From a checkpoint of a small transformer trained on Wikipedia: a variant of Muon for these matrices, 411M tokens.
MLP neurons of a small language model. Each row is named by its layer, matrix (down: output weights) and neuron, and shows model dimensions 0-255. Each number is 500 + 40 x the weight over its row's rms, rounded and kept within 0 to 999. Numbers have three digits each.
After each neuron's rows, "fires before" lists the tokens most often just after its 100 highest values on Wikipedia text that the model never trained on.

L6.down668:417526480484474549492467470480534446461496401465538456460539577504515461484510499495520437461504513563526515440485497471468479556483567509472470465503439563543467559453470519472555496494494474518492479491522516498507493516488468456517497425448501511498507489560522512544585514495518497469376594438519498536497499546507524477533498460487490410531494461577554487427579532459516462535513491479481516480566538425493492534550551522413523534527581560490487527552537519362520517487480571544487519501534568449525506532521536463456490499500496466477500509484521637509466476461413468473500471599538449523463537469463419517541518518475472492482505547522527492457547542521488528427552486470450533471462517447562475524455528567446456526495553513524504478527492528436493508508535528
fires before: "\n", "″", " ", "′", " P"

L6.down497:489523553500547461494448500484546454503510526560508538531522489529574501452506390547559464486505595396502532513545538475523495478567524529531484579501484529457512477531591468469425529508448541524567558503502489479521525565442540446518541512482539492503533446461532511552466467486576538453505526513487503497414523468493508440491433502474546457447476524512489548420481533469476473544472558486503470497393527459495410563534531455439556454490464528569456518504494513521564562585463502518510533528461507507464493513428531494455473480498483542466493609534459436535489426478449539472491540503522452479498544482497487441494473446467440559481460536486491479467517495538438512514506494508424542494479553550475537591439511480429530492472529460519408538494508517464518552514506512
fires before: "\n", " He", " In", " She", " It"

L2.down715:494524437455526519485484509456480512490440421517502455500534479480517493525510569506503415478503603468518457450553512471516522601495558494547506476506484567488501478471555461513513488477562507503516484504508545578541485448516626443468556550504479542440515528553505518477449561475585467514373494506500565504483479544474513498510499520522493511553480461511591525514522452500480568483456518495466463510508501523468462473561424484446497515574431470500450603484453511529491507552421486512490385486487426516497499470460552511523507458499565493550459439490457452461509514470549452499558511541568512422449549449464503554557471469475473535548492475408569482520485483477498517466453550493467462494483488516472552492563460518484489557522522557517503505467529555544496470461473577
fires before: "\n"

L2.down307:527539523476542547508448527487502494516552469505437463482451490499481497472501423507480458484600452465500536462500467455453412467472559564466580567532556477494488522487466572460559563569462522485555442475505490547488543605518538423421450517514507455472463506611546582508445446625498517464527432453503471487504467507448593497535493499553474505511463444530499499497462549482473580575445519488440476521541471492543451494508495499499462500499463471522502549498498500478436498574481486492522526535469544456473461491529520495535558464532526511536494463468533608459536474463483497564464514488507442477439500499479542534478502545505522477510507404508442415501490517475444473519540541518544489536518492471514484501528451525536493484452449434596517521501503518511412519498549486
fires before: "1", "7", "0", "3", "2", "5"

L6.down896:536416507570484479531534469463431509567553481569535522560536577514540503467402462505468509499465562484524484528431517460484464531533482468513477538515462552520500571465514489529565460551501549501500522496429510456456467439528477496525519462425495486543528553538572489490490441549539531541496516430575530509460521562563535442533483515499542551514479511476464508450450515511454524559500478519511465529479518531502414495442512473535467545539518468487443432505551479495446548564535573549490472497482516539390449518540426473441524508412533473498520419549503467494567443551495560581476457519487523536497460429471531448572450498522438510439452472481423523484497487466476554480544538542448475504464582509457517533438492483533478499521454483528528489439474490479469490507527458
fires before: "\n", " He", " In", " The", " She"

L6.down917:432445484485452482521492516522584422453568538490487484553505472498491529465497433586470523512459474555516389477501480486486540534456520472408479521499446537431474524512493491523528521496554411441485445530509456525544514531539536489536490527545474506434471476498549439591448629482490541550419552454432484477445527505527467511585475463477483498501502528569577487471518497513523511424598502532524509477477530507570468543545515472491540501568456486460482430495520559482487536517490513482508514518558475509536526416501514462490438492486523435457506484437476539507481492452534472459506591506524535546497455523565572556546493509550552417470482539524455456533504501451490483365509494501538466493504504539544522491428481496515540491472494535522555490495501529522530495483461541
fires before: "|", "==", "The", "===", ":"

L2.down573:454506504580492488508533523530505487449482489511510499455502445538493535523498551475494542434500486513487506427424569514432514529545516525459472504594435460535520510494512547519477497435458548430492385571495472513556463530450487543559506434512582466510424564462509526497550475466454501532514456463431427594501536516459513539508467435438500523527500469508506497522452501495482526490472593518520469496554471550532546435445529510565527523553565484437505508540513517524572558503470590513498501463521523570516425480483478509418473484482493517447443452477473508482504463511459475484460534453514472495522541508506509562482470509513583553524458471482533546411485596498527494576428515573472530466538497497450527525447451476558576522536504472482492472452472522409516539518503516
fires before: "\n"

L6.down37:511493478431503505547501525482489526545537485507462499453477487524537448488524489488448464485506460484459499555468553429537433454512476457460471505538530535462523429539467464506558474456546501504461453500448459505508486451501596444482498575458585458436495487542483564463451463443510549559605525488407586469487547503510426566491520495527501457449462560515493457484489522451481510488458517517560534501607435584527518494480474462502526437513532553514505525559477533519496543505540576511523523507506408477597453465486505457472529483422474520490539533489522522547497478482475457536517528576514539590458499492536434538514492472496535541454487484508427480490501532484500420463487496595542561473537480454466513543504547494526592493487533442515511481434516507527469564507514403
fires before: "0", "1", "2", "4", "3", "6"

L6.down820:489534439401541515467452449536554530582567481518470476534494557536533506535483486430547441478403499463451524523498438560497494515415492546522533543517537484522500499534435480481519559491496500561461529515569501536503453475514398562477482481509404480429513431519516552424482468510410536496529473471506532467450478458449440438493504531451497554466458489508453475484561487461474475487558461497465484453449511570478562549513535543469477477451490501503512496522486475523523445546480481506528480483562490523538500495503472532475464488494506477520494413629492518494503500464565536537562525508510518525484535465504482464415546456553580494548578522584561522548537507506539501448449551470468465483526508594499487521461490483549586494535585517488474478483467492434512536495470515
fires before: "7", "8", "9", "6", " la"

L6.down181:512551572487486493452525531452459525464429475467528512556456549508452470525534402516482498528497482465504505532491493466442444515434505549466541512534505552515534521449588448513466492420404537542478498450525523501504473529498535579542500389450470526487447454520495535456501487551542543454491501515438508501514470591523510547490494512561460473522528578439440523516484506540459468582515510487495474539511474468450521466508529561472520494541508500499528485554484445448476529529494363478461498555494467459544525579477552505514578521498500516464496514518479438530456542448499520518511466508590438496534556409543452461507498544501499500491496470528455523521454550555489510511537477516466476495534491517427564619453401535485570526525451474506483514512511515533516594450549468
fires before: "7", "8", "ric", "rial"

L2.down685:506533504508489523560477510470568437539550494613489457553496511489519482559491478524532493522465438512539522509434454542532568518472552500428501526424472503492470514456474481494527491507459444506470460544515490445516505473476563488445525560600502442581468551459521508553535479502589456522431563404485549477455470479445508515500468495515561433491541483532545424480510471430482521441513549461512465505541588511523496457538460435524523488510577564498501438454555474473571466451489490524457498493472472507505519527501498428519466483470458541483489500522457517543466461480567456512500481437534504489602465477559460516525542520510595517463536511435515509460570546504500489528432508551473538471490503454527480440446484510618531483477431477497540473559488514526410501525448495
fires before: "|", "\n", "|---|---|---|---|---|---|"

L2.down778:460518499477437528499481498529503527604510488550517484450499512552552580509461493439460523535504518453489528545504565538517522570540491546496483568515549543481487499487512472561433537517480556456496548535564490581486514496512599459458539543478556477486532541549520505512479482488509493496454483428619450460546502560476513441425540490434560457492518510428479519444443498486545469549494466488496533517498448471444494480452484549495507541470493523508531461491405591476482528601498504544437493511424459406403473491555443539422561509517526476504524467424492416470495513460492503403443487489547525446496536479468473557523504474486494478503542465496489549589460527503520424457487545540444490528505480486494495582476470480488482499494541479445489487432523510502502530509556506
fires before: "\n", " The", " In", " He", " She"

L6.down764:466506476450533413503488491492539478520508400524458551539532506462382506514467517502437414542524548521474556463534447543457476551485570471572444534481483495484485495585530492439506520540488508510417475459541494491529496491454525484497494469490488404508501450518502522530566563528476451498515482499499478437523476497472574448535522575482494550542521466501504470522454554457460484505487515570459555570468469440558510535441521535514480473509534492492552589463505514538460530548534510444553530507552491512454494527549521579496498490553475482494503500503423523602497478549539477546483471459488485501527535506513454439496456491515527453561522446441513464438481530508495469447573529449530544439479467491446381491524504498552473510519522514574521521559458528377527564446525517
fires before: "9", "2", "6", "0", "7", "5"

L6.down559:505482519577537526577479598442576542501492490507536483506494469482516495418553597467491548463519479525503478525420464466442501471542546554465485416541450430498471468511514519385560503479503448496531462536520472505529512509549463483469502473487451536506491485492487435547513454541526535497482471475554473596479536476489467502508522483529512470478544445496503479528525421525498485521528492474522518409526536509489552458602514542435558475558488518460519477475510456552504512525553541552589508456487576540517446530431477517492539455472497516491468508494464512433443567550444482470499495459505475483565466446525450468424503546487521508485458462532428523607551474547582514525481428506453532493508501491478464564506474525515581566458404490542495513456472513544526483458447507
fires before: "\n", " ", " +", " −"

L6.down695:463531447442410472559548505473451468424482550464476460437477518512516485494569437531482515478572444426469448509506496453456436541519505491480510483542442458455482536521509462521515543467514458516535469438470457530482485489479533545485493489504504441472514549539484481515544525538476595489501407491502502490455578566555506573570472427558521468483521491518518520530583574498527557534552553476503491539559526510501449472493487474513552500441491441422525493544505583478510517531489585532525467536484498444497480467505437436496519462551467508475375583554438454489479520478503488485519497501516495564468454516567500541549480526530463412486556530461570515471515501494445489454511515517547497494555559451531580482503551473561460483478485547443555470498533489526478579474540455
fires before: "0", "6", " |", "1", "9"

L2.down710:451515580483531491439457480455516539549520452554459466515461467461526449474464500545517536485558486476591440504511513507509434544475487452563538576476420507555553468533424486504546438519485534480490455457497445538578481526496537511389458451524548550462465409487517511452520467509554521501524485458436483536500500473522495541480520479559464527493456486520528479477500473526539478531473528463492433493554528464570530390469514515440521429513476557493506532495517478519465559508527490602512411470527503504570501488538470511491534453541543537458520577455513523467493490476435452533501561483505471500502546490566468552519504577460540549499481531511449526593472524461507539518489493534511487529529510541502492537470521394433454454507493468508467483402535437483429569535540551
fires before: "2", "1", "0"

L6.down542:531459590460478451496595595392485516501551546463519478468506472503564478499497501498478471461499510475473493598474520440513574501510465512505512506528441475441469475466486437468524443411549536439418484506492461601455524511510417571495439478477528537455487506481504444536433504467498481506520506510514493495585458493454472530506516559445549458512521497518505489477516567467507530512526552464535463507447535488421530546543518477559547533505483475450500500597455521525490522480534496524427550514444539412434445489450586544519520493547481511580611524564436539483507535513448523524494429518488534424482499499516502483472524486547563459536517485552473505521479532454490563526419474460517475498550443480529523487506459493446478491495523495471489605500489512540526508525518524
fires before: " ", " The"

L2.down793:446567491467471522475551452532464481520479518560513469414478501534544555509527593486488533489482534484561520473534476494462449503570500497497506563507528532483525546462481467512494563519466485448493529546535483503473493561496474417531444520464492496501443480496489522382559537516545521410517520476579486446547550475479467478499479480566485507542436479429503574489461509502523519528495474492563392550426421527468509496452498544462542526490584494562490564489523538392431445525519490551463526493548477515431514482485517457514541523402496473435465500466484512461491539454530527529571475498453495428466487471503522513469522444458487449522509480560491541486524523517386505551528479594537510431484476548493518491523468481537486516423481493571475517524495503540476595537524447
fires before: "1", "2", "3", "ical"

L2.down1018:516472504549435504479511550500583546471477509508530437465475501496530505502443581480506448495510541486594462502494508448535509521468559538485499518552549486501499457460515460486544529440491493482523476553497506517422546500541517524404476493469505414556458466596536510500472420501483438468442517487558496480516505533439531498506507455523594461520516461483431483449556498485581507433565499489453555525516643546503492472495510514478570462430497463532507412420469529487494502505521561531495562597471520447457483481495526564482528536471528501508526551467406451457465430458459533470527473429532476546597473428481509500476506549553479480474506509535523522504571565511441477503488570475480453494534486415461505521505475494532496463484493494511532466554438501558491524525501525
fires before: " ", " the", "i"

L6.down109:515546540529476466439504516545447486551465433537471470500486549559481499543478480522543566488512548528504519559557509516544464545450529490491531515492502476464488489436499453549548525568525560544467508423533559592517443540532635587474466454527532429470471499481537505434519500485406522485498524487503467491451455487527520424455482491489446499511449508540517491462517515453573521495521519561547543572459522451470519519400479490508553473437550528486471518497492495434542463548478504434435500488528477488519566540544519495460474457562555477491446446513512464456499556499460593456486467495488457474525550429514520530493498531470511431535516505479542494461517498496431511581400496481546485425540493516554552492507409477535476483492550520510430468509474447505520429564485543
fires before: "5", "9", "4", "7", "6", "8"

L2.down287:495529447511486456528527546471456554511503475464516507534479477474550515479546472454514509454477551522519488582560548483397465484550459440516483522527458456443554562526502435548543537564470498492477462414483536523503435506517482478536509486463536500533488536540521425543492504449542543507449564510505517489524538557522567395455568483509507559533552552485509507454497504490522504503584494517517520486508516447490467439477477483435528538473458481531521473456459422476527522503452460489483506582495559476480504446501406532511469503490557581497516555504515481515491476518451476532541529487584487461510529433524420506512585530540505468480435534574447495503551546494436434408517494528487562508540488453543528510481550487573433474423418497450527562562531465486533502439513423
fires before: "0", "1", "2", "3", "7", "9"

L6.down945:498495494503538441500473491463544546483515516515529479506443576473507483480551489407481446460480419457527541490499520481420504540510468487525551512497489483489454549536425426520498441522470548469531500441535505616559501495483534538420509513483500405451518508506482480530559604501460566463559506568484516535520524522481508586509525466424492545538468487500473474430568513480536492486532540500489483563555469489393570511521543531479516507551498511580562481455451516552495477501542516515490519476580522467536523437517474511456410560490508467477516453470584463538534530444500445491615496471584495515461528502439496490484481560523531471474490506503539544445509462455429459498499515524470450532505519553409497551501559429539548527496494460488499523447447500468507507429506480
fires before: "0", "2", "7", " ", "6", "9"